Weights of a small transformer language model: learned positions.
MLP neurons of a small language model. Each row is named by its layer, matrix (up: input weights) and neuron, and shows model dimensions 0-255. Each number is 500 + 25 x the weight over its row's rms, rounded and kept within 0 to 999. Numbers have three digits each.
After each neuron's rows, "fires on" lists the tokens most often at its 100 highest values on Wikipedia text that the model never trained on.

L3.up260:487549500530536491447529520512521488497514510489533474527526507555495437471465476508515494478519511527479476484483456493486517499509445450484515481523463509514481553495517544551499480490517511517495487486490505456529471546498531486479490538447418492503497558483500495485460486471472483511501489530471517488506500477509489483513491486530480538492436524488527520467524497517508493494499515497480538508487533544483500476534508466460539496496512515480509466507560504518508508542501470539481497482516489463487456513488517532500512516525518459556519489489452503474511493464492478501507491513527490491486520535540460516500498535485526497515494525500482503499510544469557482471485542484485485530525481526485488483490507483494491464494522540492511502522490477477469526486503463
fires on: " by", "ed", "ing", "fter", " as"

L5.up128:469529516540483495470504457481520478552496556521464497515482497483482500519504538520472496474553469489531533482508468511472526493507486484452455512466497508495492506524460516494508444477469513544521538456503496463514477530543501534466524469479490480505582466504491537501460502504489534468475463522488503466526478430502509477460472479517491467514506526460514504491541500495488503470474527511492472461515503505543538549485528514493506478502527505498500538472527506483564530525489511509471517488488527503477530465509481541530504505522496474491496537530517505490495531533490528539495527480451523483510474541491527463485492506478504513528505475481494475517504495495493454535510508481484467523486482530484515508496516482524522508501507471501505505504497475566491489469490490
fires on: "l", " cl", " Cl", "cl", "ase", "er"

L5.up911:513495485545504512512535489512508455496491514511511489464495518490487469487555593507500439520452491481545486508515500517524510498499491458477508453449449515472470481520512506490511501520518531491522514511507449489472542491491559530454482488466493484486520453505496498498522490505499508521483445511509510474483448498525486498547518482504516558537501438514521532523513507500495500512505485463486460511499460482496480468499486530482511477451489458501509461507507489494522549497502446510502493534460500492491491471514503505484494481485475547441490506488496460510555486475523507508496510543518513504511504551528549510514520538530487512478529502498484467502481493471523488541518521483494485537526517497502501490498485474487502513573507521501471487519531469530503489495508502
fires on: " st", " (", " w", "w"

L7.up781:477498498471477527522512535529483513480488469506455484504507488535510477522512501452507485508493482552494463539466506494524531512511486458444484520492481505512501481482456463517492493528538538540530507514517488480491493539491527482562489486538494512542494510482490486552492482458486515513488517516450467488465487515492473554486517506535476477527458494508499463531463523502488499494544508482484488520531494532448515512484486529507543513477506481460510487493479498507512519519497537516499508485532505493491479514495489476558539513487475517473475478524543556499498548472499479541500503522536493490538463486468492478421454551468575494530492479564470505514490515517509501512516505506511472508518478482501503521490524502516475522485494503505490496530493464471492506494535456
fires on: "2", "ed", " He", "c", "ished", "0"

L7.up149:504499427500510510493528470501480483469487490491516546429533500513520490576468492506441495484472506522518545476508532510469475448522498489497502532520451502479483523502486519524495513489487549536437493485511500504505536504495533472511500536518527514493481562497497485489503534500470513491480516482479496489462523503501502515485507476447517490543454486508458491504490494514512513538534514476476488524495513535464505512523518428468523509488496503521495500474493487514523501487485508488517463455469521487505509513526515471483479494488462492471509522485499518502516507493522516470500518489525522502500513494507516488533505499488519483468482540542439539497489475499541497515518476477501477506573487502564484444511519492471485518573495537508511529523473543497501546489515489
fires on: " a", " A", " /", " v"

L5.up34:502540477501552502499505487477494508503569520510495452519491531570466496533478499484491500467531465567503442491477498452502485515494518473501490485499485493495503511517489497512497503470505562518509484447504531483538499491489525499486479490448500505487518549513471478542477485498476477511454459504498489518502506505527482500457490509469512506502456461492497544488475523497547524493501480444512491529495506546506486474455500459498517516492550554500520508473510526525467489479517499474495542507501537463504484503506489493520557491494508476494514488472504525505507496457529479518431500542487463503506495453513498463519480501546483501520517551487480503503466499556507502503540513516495505495561534495485475484496554473488500477522545491534503498532520486484506502506479502
fires on: " is", " was", " as", "ag"

L5.up174:500507480499482531481537519518508520502511474537524468418477510486471535482547517538500455502499488497492505515514475546474445499511482483503523457495463465550499486524520468470497463522530466487502465501533509467456499523439493431537485508531494481503513522460493513511530501468480529507515448465484458493456480525487451493491484520542487491508521500481480443515491529500540549480505503498487495506489520497527543520509469494481514495492507467483476498495528519514514529493506484472467517523529514501484516509498509458489520488508471520499494517478535508481502506489505495517519500503484484522497519514520492507465513530539493520547485437482515475500522527485497486525485506512508458496514531510424535495477513479501559532451521523515494505496551482476514502548517462
fires on: "s", "ers", "ies", "es", "as", "ents"

L7.up496:463501473510530496497509482459489460473511457533501503462479535509491509467540540556478550487498521547482458514509478505455500494495499507504494461479536511533517459540492477537516494555468549520484500493496509523522488492496487486499516534494454451503518486485524516493451550517483500452480542501494494497469474513564463519463502518537547492472498465525486489488504527526526504521529534488451487515490527526529499521467503507492516442557492505539509535526494501490474504496506518507519527471480520502502467471519538481475507510493503516490487467476504513492532453491528491499509535515477478510434501474505503482501526518444540505473517448492481520498510531510467506490481478506557474494496479513486504516538506509509512510511522483527495464465463532498474509477498531
fires on: "ad", " p", " en", ":", "k"

L5.up57:498554527541480506483526503526508505469575505508503493488500535486505516527536496504483494523462474490500498490558519497511464541475528509526481466522464478454483505495465453518482502490563486522488451491505501487482512533489529507463517541498519512455533513491438528540479521501513502501514440510500473526490488507556473508453514481519452528460472494521480462564509519475513525494478520524469477514448462515507539496487514505510479481522503522534497493487515532506543488553529499515484501514514500501498480497472526516471514506493506518479495492434517507498469528486464504483464478509527512468472507487522511514443504489526500474520474499512478515534525541539486472525504507500519500510526519513447524504465486500505491483476527471538519524462484502525533488489513462
fires on: "es", "ers", "s", "ons", "os", "res"

L7.up911:531475487513505521496505502494470469544502518499480472464484518526509487530504489522502480500545517537498479495510506468519525502521500498452468524520482519470510489511491479527534505503541485519536489499473518448540521502528493509481479559483505528461502520467460487525453524432461490493441513493473516496514484470492461469454496467511500523491528460524482517468470510504486506509492502481483499481526523506488504525485500473498560495495519526558488533475502537520473558474478537489502519492538483462498478472501501478475497516478510509496496507478471510516470516473534429543477466541487517488499502518525497512478493500503548486469524555476488503496509521494517507493520496498454481453525525538526490507496532491508483508474496541524463479529492442477436522490545467
fires on: " was", " =\n\n", "c", " is", ",", " gr"

L3.up532:520504460473471482507526488487496479453510487498515459460520535507485472518504497523502524533471519531499561539491469522464477464505474508504505511517513511502484483502529535517481493495487470501490527501491472498484509532511536500533456540498477501477524539479484491488488502544510497498473473507541514486489520533544461482460493484495504475516524457479497486488491481499475468475443485517518500460506521479488474504555494501467502500496514550522534496489529465528482532532470519474482457525496545467500505501509490518500461495537530500512480521496546467496510464492493506539554497456534474553497540530470494466471548465456516480482506496534504496542501520486509463510480480442464470520495493540490545513506479470524488495512502521543494529512465551452524502535481521
fires on: "ent", "us", "est", "s", "f", "out"

L3.up553:570519515539475517487513469479568503510477472464493508495451480508490521487487533483477476455499512494512498512512488526494498489489515459488547567534478524502500529529498522459519492486510499514533530497496446527491483499499501506467498501522528491477527464512493501500472474485492532440475493500502471498458516493508536479521485497512488526541502505474477550457536496528506477501508550485514511507522454513507490508482500486477486500484525485519506529470494477466492532509505498528483506486564518491509478487494491560506537530510454490498479529505519503477478484462514587519509511529549527461465483482511504476509478471459461529513494457450484496512495515523502504488499525541529482501487522523555513485488512466481541527509513466509468477529502459478489532460470499
fires on: " cl", "cl", "inn", "ound", "os", "p"

L7.up182:506487491509462540473538529517493497511516465428490506469514503519480501513534547498490490487472489492507453490460469480489517504532510476515480499498502522512452522503500477481497469520512488496461486499462466432560514499495557470483481526484527513475498482501488514509457546500520474492484494458519516482483488463482532496497516515488507544548521464497441480507516496529494468567511485531483481481545515541458480506487481473512502492490493526461475488449485501523541503495475543520523483457461478475463508477526484512478537521497484541504481489504519523486516480495515551522571503507519504505478533494498527515474519562484518499545516503509484483522518486496434497528525517497530499509498497490476541477499528514499557498514498529521505519518479488518507508454489505
fires on: "ow", " st", " H", "st", "A", "y"

L7.up359:504483487525522510513503505520497472511534501512529462525512532504490489483485507504425492510496499466467526486561531501495511565505503477500521488483495522487516463518515463501497513471531552511465505504497453476497513491479498516469476516477489510509481518491503516497519461531482503478502495435512510495535500544521447518481488494533480467468490490482528492527497460501506491466533498491498479470505549465470471531470497491475495491471529523480509526492542532504530535473481478499493487521453540472537481527475523507490489504482487521479488477496527435504488504505526471536481517498568534473525514518535534520479538522513510482496510443557509465483480551469515497543502537492488510502481530434476509490516508564488493501513511523526515496505502484434528488490501535
fires on: "-", " ", "|---", " (", " se", " w"

L5.up149:504513480497508456484522521486472510497503485516471516481476476494518532478554517500477544463550492482541485483509563495494505515499506564495490542467486473511484476525522500530464463510483503501497494466500486504496511508506510506483545521487501457476526538464500487519483558474525524500524497485530506469510500475504506512498473528524450549548532477461447509456495518536486447496468529504506443452491492480511520444513512500490475505503510501523491512528546553506484507495504522484539513501491500512483484472511489512538526483486530514478430498440497494453451472475485505512499474464470501494500504531491497488528499517502546485531497488450515463497505553543487494482541526479550445508482520508496518514469489497473527503501508510527476482524495494476513491481513492
fires on: "y", "er", "ch", "om", "is", "t"

L5.up876:507496497516487537478526537550495508544540498507498448523481517495504518523539538485529417507488490494525542523518518542506485535455499487526495502510500504502518490480468459532546489479508517534524483494491489481534545524461484523492532539506496497488495523492513486519487511464486484490489435465515485457470510477496517486495524497525500525510488488471491475532512493481544490488494478533463478513485498475490540527519476480464523473463490499540495480498502495482489497495523565505533509512485484499476462466519516487505520474506459518484494457511498551490515508471505457484466513507479501485508486533519475489524466526495497471501476519501445476491508585496511491443477486531544504455501504466486534496486486544533518515473539522526485463481489454529452512521505496
fires on: "ens", "is", "us", "a"

L3.up315:551509490527518497502506508538508504492513466506526540463495571501521507509497509498508520497493487524528426500502451529485476507468429484487486504483536502497511539511470463474534526534513496521549522481489500491476478497548500494498483501522474507505483501495481445472518506481476467482529488522476454479482482518503513522486474489547510519477464487460502519498517507493521490558486546489483515478463494515472489498474483499505457477461487460479523479495505450506513483535531505514490483397537474447532521510530495508480476507531491484472527504463505494493528509510532534508480479537498495500482509514524522520536467481551490480510511494484508521498475520495515493439504532510552476485532533489477506521481526492518486569497500496485484508528502480528501505456515481
fires on: "re", "u", "ab", "er", "duc"

L3.up610:515516504499493506500517489478518476461552505474481516520494529469533559466508518523499511495526482537507490486483515518466519520473495514513494495452515520533506519508497498502449506525453461532543510501563482497513438538507526517500499503441457493492517487503513506498416534519491495509496511514543523516509524464480495486499470503524501508519495476514504519484518517502508529540441470475528509483471530532471503512524469512443482482486465504533496537484509550511515528495535524503481552461496541474492514489498495515491523496451508519489516482451487523480490462488517547465476474472507517499547508499496497502496498475510542481510490485513507502516514523491474462506541524447566489471503468440514490546498526468499525485489509494546490461471489467510486501513517489
fires on: " cont", "y", "or", "c", "t"

L7.up358:517503479513507486475527465513515496461499520539518505462484515509486526514462504465472484516474536529499565519527537522539489479509479469490537479489477496501506481518461510513503520503509523505525506512492521531508508457494498506484510517518507512466525490506491476491519477475489478476493485507487426524489533500493515483507509506520555508505455483485502567510500505517533513492513526462492545504531481494487504488509491452484533489415519506489589502523470489488498496498467501553497514503486555461517504464500511474477437495480522504489512476514487517524549474467469510495504528514536475517524510503498521452513511528484521490531455501494506551512486507477486476475526515447527479502505493482520493488509515481548479532526474521525506525542447472460454540467476496
fires on: " /", " d", " &", "0", " qu", " v"

L3.up652:548510482504522490488521484465501490517523536508502453537487540498499459573522503477474447509490464504462494477555516478497525529512519484512449515535461491459539479497497479512548515499495514478542457480516557478532484496494545484475484514461501521458498537498477501522527503503455509479504469505478528465523504555518489462508491476484511486502491514485543530498489483501477493516517525477481518482493478495481504471496505484512505492427466504505471489479515516493485510481508496468501563518471493456513501476503557507481502476524551495499495507474511521492499546475477502555453503486489531515492505507528511522519502449491502520534511508496486505484475538502505456515535496536475514505498532501529510443467494539479507541515530518481484501544497436473474501504501505
fires on: " =\n\n", "el", ",", "s", "os", "ished"

L7.up1007:512517494537494498497505454534504479465476486517484493463517506498521531505477504494463490478491498487499516485531480480497486470516515471422470507480512519516492478506521538514492474493499497552501515478492560517510498524511534467484518513461516482505487519534491435497476485505502475482487476489478509516521447509545477541518521543502497532561502503498498516492505519507475488501501476526508447446517499553434507465521514527514486498470530508512549469465544509495508525476463504542530438472515482510499495487540522476520471519519502493485477501538473522513542468519492443510523537504494538520493534499492495501472512488483532473503499458494499512531507520495466452527516527507496517501488485498557494475504497540511514466473495492525477460491429534472513535468520506
fires on: " f", " comp", " first", "p", "t", "ost"

L3.up279:509531516517503534495524518529526520513508497482488510503485537513498434483538459506485517494449528496524473506534509535473456520488457509520513480471502466465502521470502508508498497543503497507479482485501515478523505532471513494504528566523440524491506490497502492490526515454506504506487480515488499502488509447530473526487504489524522509527466504433510469534502534509474508498483549495484446531506489508496518476521449519498450501510527495501486507496506497518478465533477488533489514561511505522520506458479489464494472493460495483480520463462532466509525546520550493482468497535490499519487489530458489508528475493517517505497491438486469484505524523493465519484509517519514491511565551454477499499466510478477528479475540514513479473498537505493522480555487433
fires on: "ity", "es", "er", "s", "om", " name"

L5.up506:526521530515545511519550511489470484530503522492483487530461497595520524489483511510464500470474556519493513496507483470485470530448563473467459513491492525525542522465493492521479545505518493474470480506457491507470501540499483483513508474500504487498520524506488490501478499543517505485512510503499494467502492501510465500434461491491463466556515486478445475545478491490494477520483517477489473522479557545519517449497508462493513498495506468511494518478482523499481488466493416497495499451507467490488529514512501490524514481500501532481494532514538496511512506483450488530495512526477536480495518480482539498476496516563521495538496521507519510507459543515504458515517491492517451521498491488504498475494563509450508481499533518523506498493488499497491516480502502
fires on: "rom", "up", " st", "ers", "ist"

L3.up201:490510480498515511481526461538532493510536470467492548488500552511501534471483538467493496497541438519550495509526497486488490525514490480491489498508533503486512524513479480465514524506508474543503496506491470493512420503527499519439487483501494476473482512453486511518526457504496504502499471493502441472473538520482452527461518499511522479553493482485507603470492507506524505501489459525479482457523518536509554535500503511483477494504544489476489518489466504508501478494491489521454485498531523523515547494510507493510503518487503474504506537495460543522520529503541502541525478448479492501485517529464532509469482489482542514487501500469514503484497481524528490466476520499477476478501519481494498488507481532453500525502514512503495491532522421467500499455505493
fires on: "an", "ing", "el", "u", "ur", "in"

L3.up585:530480520524508498495541514505492499506494511507521522480487488529509494479535484483509483480497540496562467488539493506498526497516478489456475526506509501505518519532460501513522479532539546533515500536505500438549484527472485512478466497500518500498520498506500427530504529520530500514490487499478467468420559479486478483473487471466499507518471474484487503465491534522526505514485532501508509535466544516529473508490487458461544471483518485529473522463499551479520504500484464467499540504508507485510477471506472551480524559519458512481505522488459538445465478472554499506507500511510478481504495496531504510508515505470455456516492506508481480494467523529499529498498486472541479518539477529503522466509495500502499519571488503510499467522469486503505494470503550
fires on: "z", "is", " dis", "as", "ad", "az"

L3.up970:530549501538491506506514468491490519513488534508497512500513496483503525502448520517516532517477529497509508472506522527479469533504518491496447509502524494526482480524526539524504501509478512509526503531516479504502515496512498525499507477478490459481508548514510439512466510514464494497460516487471505523476532492531469509500464499473475507559430448478516565493571542545517510491481495482499508534488518527513482477470494514470495483499580528547503470443505468554536533496494529525518471491496488488486478489480494534534482561508504485433524495544468483476549463505525463501527490491515495467522513469526517498514479477499498483474499502511479486506492549475455506487519468454534480474499493496485520508506501473513492466470502498523480515492483503468474526505503477
fires on: "g", "ag", "p", " comp", "du"

L7.up38:530502463510490534466509464519526513476476499495451506496500496504447511554504491529436482469505527529531530488472521493515493504482506491481502476510460528529421486536486490494497502516483506546499455502497520462540442470501481559492460488457536455498485447489500526534464506491490482489435489478475463462472478498528545493494503531492513539470487460509484553520521500547505473542501480503492499526502517526530500536500504442487509490484487474534496552479471477500496484481507487523520474462509500524473497480474513496498482492495475529487507525487525481510510496502484512502536549504573482497450497487482499460509503553504519496504503531530471472497490493513475511539490483490549518507504500487509521523492472516495531517527510515528515490509482486541502522463507509
fires on: " st", " comm", " h", "ow", "ol", " all"

L3.up360:484505470472545507495494490519499507521531514499473523511505527538478533458543510521528483507503474479537496493494477482466524526444471502503500541546459509473522485486469527527453539531478519566495470501516521462510481500523503495466493480448523458528457499506526486527470481554474541502510480488535475499458526478484502518448519512530472487476458478503518543488497478482554504513501464459507502462497537527514485502521462512449519473475484530502512486520508533512515515515484497521450483458448504475474489519504481524517517531497491484514510506459442527496506499485496484513499492529508506480499479529505482527490519494445532501568491471527476479499518510479484476531507527502485530506496515516507549485489519468511468476532512518466486534497527466483447509511515507
fires on: "t", "ur", "l", "ar", "ll", "ent"

L5.up430:522564482516509532468517463490487470471512486510476514494539530510533481498545506484540522520524510523532502533533493484472484515480505510456529523485513531491530491530523554564479522523489505515493567474477502491471528545475487497533488479475472479496470502495490506503498463521460562513517508480512469488505507492489518493492509541543493481484508484480529502523508519509532524508501459506507507528527504481477533499477463522470532462479473501570496477520522509530525494536483501513497484464495474496450474491464491528533493520544479514485517493485469468487509508501484471493532516507524487527521483508477471508452486475455538487505534456491530488516531473501490471446505488475545501507496498531460531535526462485532490449488484514490449463467502514461463502498493474
fires on: "il", "ent", "t", "ac", "ult", "g"

L3.up91:526531483495545476505524477468487498436533527492469478477460506472510488496482498485495530529509507526480514507504485514512498520515548504502537506506495507502528474514494486525540498478525496471513482459529497539486502542536510488548490508514487500498517517508498495508485491525500488469498510528464533497496497518538460491485457477526544516527477483446547487460484482505485504515491492511525486511474505504530504511473510479498516465510488464498528502459518470521463498521490446466501498513509524484540457534477562524514479478531547490461506515476470518504483484465509508534532517525514470508510510509460499502496524498477482445501477455477549476528506556439481495490532468409521478558511493528462529541475513496473517464497511554527493483490500531463489500502500501
fires on: "f", "s", "p", "res", "ff", "o"

L3.up498:517480506532482512509492504497463489502539496487500514489513529503498529475504535491486469519503498476506492513536510494525511527498479511489500471520514506534502463543453411479522443487504497507513490485512514459496521493461524495497529499521511485480495504469473493533479514505470533530477456514525483483472515512510428495478512480481486510486513523490515469532482534488530474504470483513481477535558555515504523483561512522494496480459500532543478458445522498527532463495499470495515517492495468482457509546514540514520527510567458519493511534514502509539488482525476499499501538529499561486526507526501498473482483523538486484508548472519469488476476519505489515484487530488553489498508491452505494424529494514496564505514469504526493525505495459490503496527491482
fires on: ")", "a", "is", "W", "ies", "ie"

L7.up217:508531471542474521464516505502491541461466502529502500488491533481493501518528526471491512482475495494484516495532516510447488513524477486495515497485493514485482465489494499503477496526454507465525560532454508510473480513480495475532504491499469503485459497464510489552444479560480501502481505496472493524483487508571490520459508504469512547497489477521489468526543516494520481508558459545506456492485486501483517493505518553533483478521497521524541514521531521493466478498461500506486503477472473523473507485508549511481507521513477551487533513522507468521509512514522489504508489544553484486462515517471551504484525514488535481529510522540502475500517531474520546518494501461537504498486479499544505480504461559495514532494470469532470516517497532423490503492509487
fires on: "ent", "k", " p", "ok", " t"

L3.up21:507531479508503509496502484495485476537536464499520512496543485548472511498485493467553512486510513565474478506508466496483517519491511495516524508503506482504496518492501509520529500522495468522494513506533487521528470484487499495484465503489481418495515514486516476496470515502453496507491479507484476460494523508556503488455468452491483543558450494457495552477560470504503517529530461475488517458458522526513496481568471495493494504474476521499495474493533481520491545496513462551486483498490500496516461527467509496499532532508480462522518497494508557504516475512514524486543527505506503520482509548509510536506484461462501515506538504497462493442485474511483479515547492504442494523522490474478500464508525432454504482496501505521507510496453483527496536512506513
fires on: " as"

L5.up852:491520487491520515506563536507498490496491481530468479459471493527523514584486488495492446473505510555529521489500463474520481503486547489499470515512499513499505517475478487514504533510512543531519503489522577484489530510506495488490511518471560500507505531492467474537501526532511497501467487527469507495484515485504480503540499479510497525515477465496465493461497539494478538529482475490475456533456562511487514460478544475492533502535520491457480521482509497489509473479500532465499518490486488475475510474505526498486537507505478531479476508499507532507485514436513499511481480484525495478482499507467507534493531490463504500509489546491448508485502534512502494456494497467507533502555465495476515478483530480515498479500533491585491521534492517480459548454503471
fires on: "'s", ",", " =\n\n", " comm", " h"

L5.up503:524539502485479511502494505477484504508565511536471470495522491504474537504466540514486530495491504551522506461474480497501474531447476436504521521478469488570506491467524466524548493518472523470526508470498499456500544506507497506511493492502516466468490510497497470520464519540513512470517487513528487513487481486535548518480487467529544557529456480467484523476496467474546543537449442477482524503460532507514522494524467490466496503545475526525477489476498537500500482488519506520491521489482490464490520480461520496490541476480531533525462494464514535500523490520517525485539504520497478513508506510523496507526460483517497524477511549494487482457464523520478469529492537490458497500484499449492516530505480475493522514503520440495498471485478505492515496507521495
fires on: "P", "et", " as", "st", "C", " ex"

L5.up133:519485491512474495528482482490500519490576477504514490488455514590496499490530492481500485486502564475483502514471525537476517524488511491521486543520543482479489500479484502498585512489492461478532491537511519490499481544480491447464458510511472536462499509523481480446477546527503492482474534503498498467500551461522527499494484483483524522489500469463542508514501499494515489459464519484526502489492498488502515503511516523501499469501485469489483524463490537558498536515477427513497459476519483453513503501499500518516537524521508467508468504419496492487491535489459503519527493497521488500512506510497510483496508495544482473524514494498512510465483505500507514547502528547510503512487498502512500496454501450494523574496513515507485503525465497473473521519489526
fires on: "m", "S", "at", "e", "t"

L5.up471:464515450523496503499501473489515467470516490489494507501515511555521501546450473508532505536462524559545479495541507538507508475528491462458493502500512497508467510501517494505537540490496451501499555478515486511514531469542507477511517537535513484484548520504503501496497501490474452439498478533477510509462499531530472481461469493489553512509477498474493500538530515530506509515464496511486523554475493507468503491505466522500458504516496480508508432464495480509495504532538523480457521478484507485543507489459509496489489535491510486488517498479483516500558461481513495542478484526487480523489485455478485524476493498533490469532519469487526543476497507517518517506487493475505496491500532505479503478525550529428483550500521489496482530456476508508464529463492523
fires on: "in", "ess", "ab", "u", "ng", "ri"

L5.up437:542536459504521521493473513518479507494510478485517494498505508548498528538466523501492514485497480503508490504507495507495502498484515512483502491495528487491480515500525449472512499593469533531505533510495444467491467476515502524476534459482466453512520459497471435517478496487503529491489484447474521490497532492514471545518461503498555485539447527477514552486528519528555460550504472491463471498480500557500490495488472478501493499443494510488510528530516526486541497485536498520479453488528503496529519499504503546531499523469493486502477508528483519549480447496509516493486487505507458486519542519488506495491488476449487543499513517525453499492518509510498525513499516514519482473493525461494506513485464491480501560490515470509466471478511467473506519461470490
fires on: "el", "g", "it", "3", "in"

L7.up232:524486478538517519503494478502474498444557476478457557492450459503492493516476515475517491507479463484496513544502514473511506486504524451471532473519511540489471471440470503492517492487506513491499514507480561503507515506482498493503486499542496460499485487522539486522462526501506469427490480494500461485480521514527509504512510476514503503504525451527501501484509491539499491572498488541511484515535538483480467528488489489540533498440490512484509479486505498546475497502515532579470473488450511471488453472530500480467497502481497535498495472474471473528507473483486518502487517517507510546508517543521513469520511483501501520476539480517445502505459535516435526491492501501539492475483518484496478555485503499535503506519481492524501494504525452508503494468498486
fires on: " d", " l", "el", "a", "ent"

L3.up617:501477553506500522500499474510480480446471555479466521548504490508480489494494506486473513472508489520523460471459496512501505500450496514502505527491474493471513518491520530481467468534533563515458508504492492488486478520524512499471515530507486513478428508491497436479536504507447549462509514481522474512519496516478488486529485544498521507465497500486492486492511487572503484514511471523506464490518486533482522529503472494479480487493496521531524503537528509486506496541479475505478530516481476494578517538478497502488483516483473474554462494478479497509474479484485483475528534486509501482552481534456514519468509482496497525521483469451528513472538513491490490502559525554476513479536512507557521508492514476477473512497516528471498493515524513438477525511472497
fires on: "n", "e", "old", "ver", "x", "ch"

L3.up580:473477493498500517501513518506459504506483469464536520496524501534514456501490494533486486509463501495499502501463447555479500515527501521508474480487519508513495472487509485489484483486467478525452467547484517485491481541466472500503446483531479500491505555476504500494517508524476545523468513506446512504450511528502434518516484497499503529482538464476509515509500534472486506534510459478490497487545560489500502488469498528498486520524546545477472459446557511518510529510540511535469466466493472510502507505486541501465456513505526492530482515518521453565525477516508484508487491490486511527484529550499531451469537509499521513519494526552480492492484541501500517482495489485517496509517476527486509483463489507460537509546500491539485509513446488483519533480502478
fires on: "f", "ur", " \"", "amp", " or", "out"

L5.up304:465480446489508486479485480484528469494506521501510505503511491558492522459475507481458446478512520492551497480541549481490478505493490470448497513489540526482466531472449513507518520485542500515480506518509509477459484538492517464503485549497476527482512495491490516528501477509504485510492447524494475517546535493527495488475489518472478505471500552480482482473495506534498486479485481492489516492497483553466532515525493495511483469489497479502531542473515536510514519502501502504511502526465507453438498456496475526486541461534526506514456471486504511533506533446511470543533462528518526498518506520492516507471482472534487489518546525485461521541486553492544481509500515501508529505496530523438501509473520478518534555493529521478480524503451523517507512501531486
fires on: "st", "-", "at", "end", "t", "and"

L3.up978:494510472504471547514497469533474528476491485518535507452497501474503488506467446486469502497507538503506483518511448498525516537538495557498491494501504505482527524534502506515566491471538498554485512532503517491495505523472522514496479503541513493523492469486531425494509476471496487505481502495464444496501506503545490457479515450495474480466438491457472512538474524505510432490509507511518487496501467515510511483489506523527506482495527478484508507491490468515523521532502477486466477494520494516521458475452502488481493492528464472484493488502507440546508516486499508496489579511553508541494467472485538489486461490501464494495508504504517503477533493497486522492510504523521495469506577478493523506473517498496515483554509526509510508522488534526497573515503476
fires on: "2", "re", "ol", "n", "w", "le"

L5.up638:473490449496511478526518511567485499455495543528515501466480489517487525488470509488484495521513516509539488511515506501540495502508524492462524519493479512468508561486469466541465516476556527496443517520452483518463467484467494508475439551530520520480469501478489449499493484500477510435474479490491456497495526489526494480524499498524513551503445506495487503472542523523527485469499517491499520500510491508469522506517506505509455489517542502480516502494493505499505500477454489519519525542534519480508486459495484521520506534481496517511463515500465530502499479454491455495512542489569507448507484515471506511440462525480450513556522532511467512509495488494514498487474490495477503461522500490487486474509471514497522533525458505504480482546483506460491515498512517
fires on: "w", "3", "2", ":", " Ch"

L7.up643:569525534526478499468535517480518488471544500540478516472479475474447501522470488512497516514479492501514497523547485515499501510498466492478518481541498509464515499546498499512534511486478522478465515499457501477536484499487503521487505535507485482496523529498498497547487484488505532448553462514477508505474473483499480442531500475472508487498500497495520498517517525509513498516441547505505482498517477466465445500458490524506499462490505491484518546549504483523500543533518491490441508516507532440512519470514517463480479494503496447498510489529512463504522436452498485525489515524525495513514555519483533481509485494509510517478514508499465483501471519524494521493514499514522517475505533518530514500462490478501525513525513444541462457521455477537461481470445498
fires on: " d", " l", " L"

L7.up825:524489508529529515500502526488473467482497494457524474445553488563509486515461482490513494508503513499512511485524525529486487486441512489479522520489497513482525513528510526561539527540506518545498478504508467477493545522509478462543496515500488518539499502497451452477454498527539493520494511538515460519537498517488442516474463526483511497508533504513501449524510494486524506475509486492480509559485511561526488518514511493459485453506500486531521510439518496527481541484437465485487494481491499470519504495501474521483479539478522487507474507509535515558491459453457468544503510494488498506496500520493508488506498488485534453489508497516516497499508555465522514530528519511498442492517494505483484522518539483488534468480506539500499494474463529484502513483533487
fires on: "ist", "c", ".", "g", "s", "rom"

L5.up366:530477472514547521518506442518502492509534551456526480467504538524501515503533469498465467464509540521520514506520465510501472471466524482498449509492452486464515475514514530531505514541503505501520476552518525479529489499505481476488449486495494520506490542459495478564491501494512519487475490512522523494491518465493457476460477487484464450525521502496493509481450510498532489474509543492515491494490522484517509501512497490455516481464515516480527512531546508513444521477517520492480522524519543501445446506516500494506524524507567496498495528493468518499561437507564492533489511516462495496503500488524483491524510499515479470496487483496493440522494513498464492494504536503550508514524526517512486517511497535449526506512505495498511473489535514518448496517510519
fires on: "im", "is", "ig", "us", "as"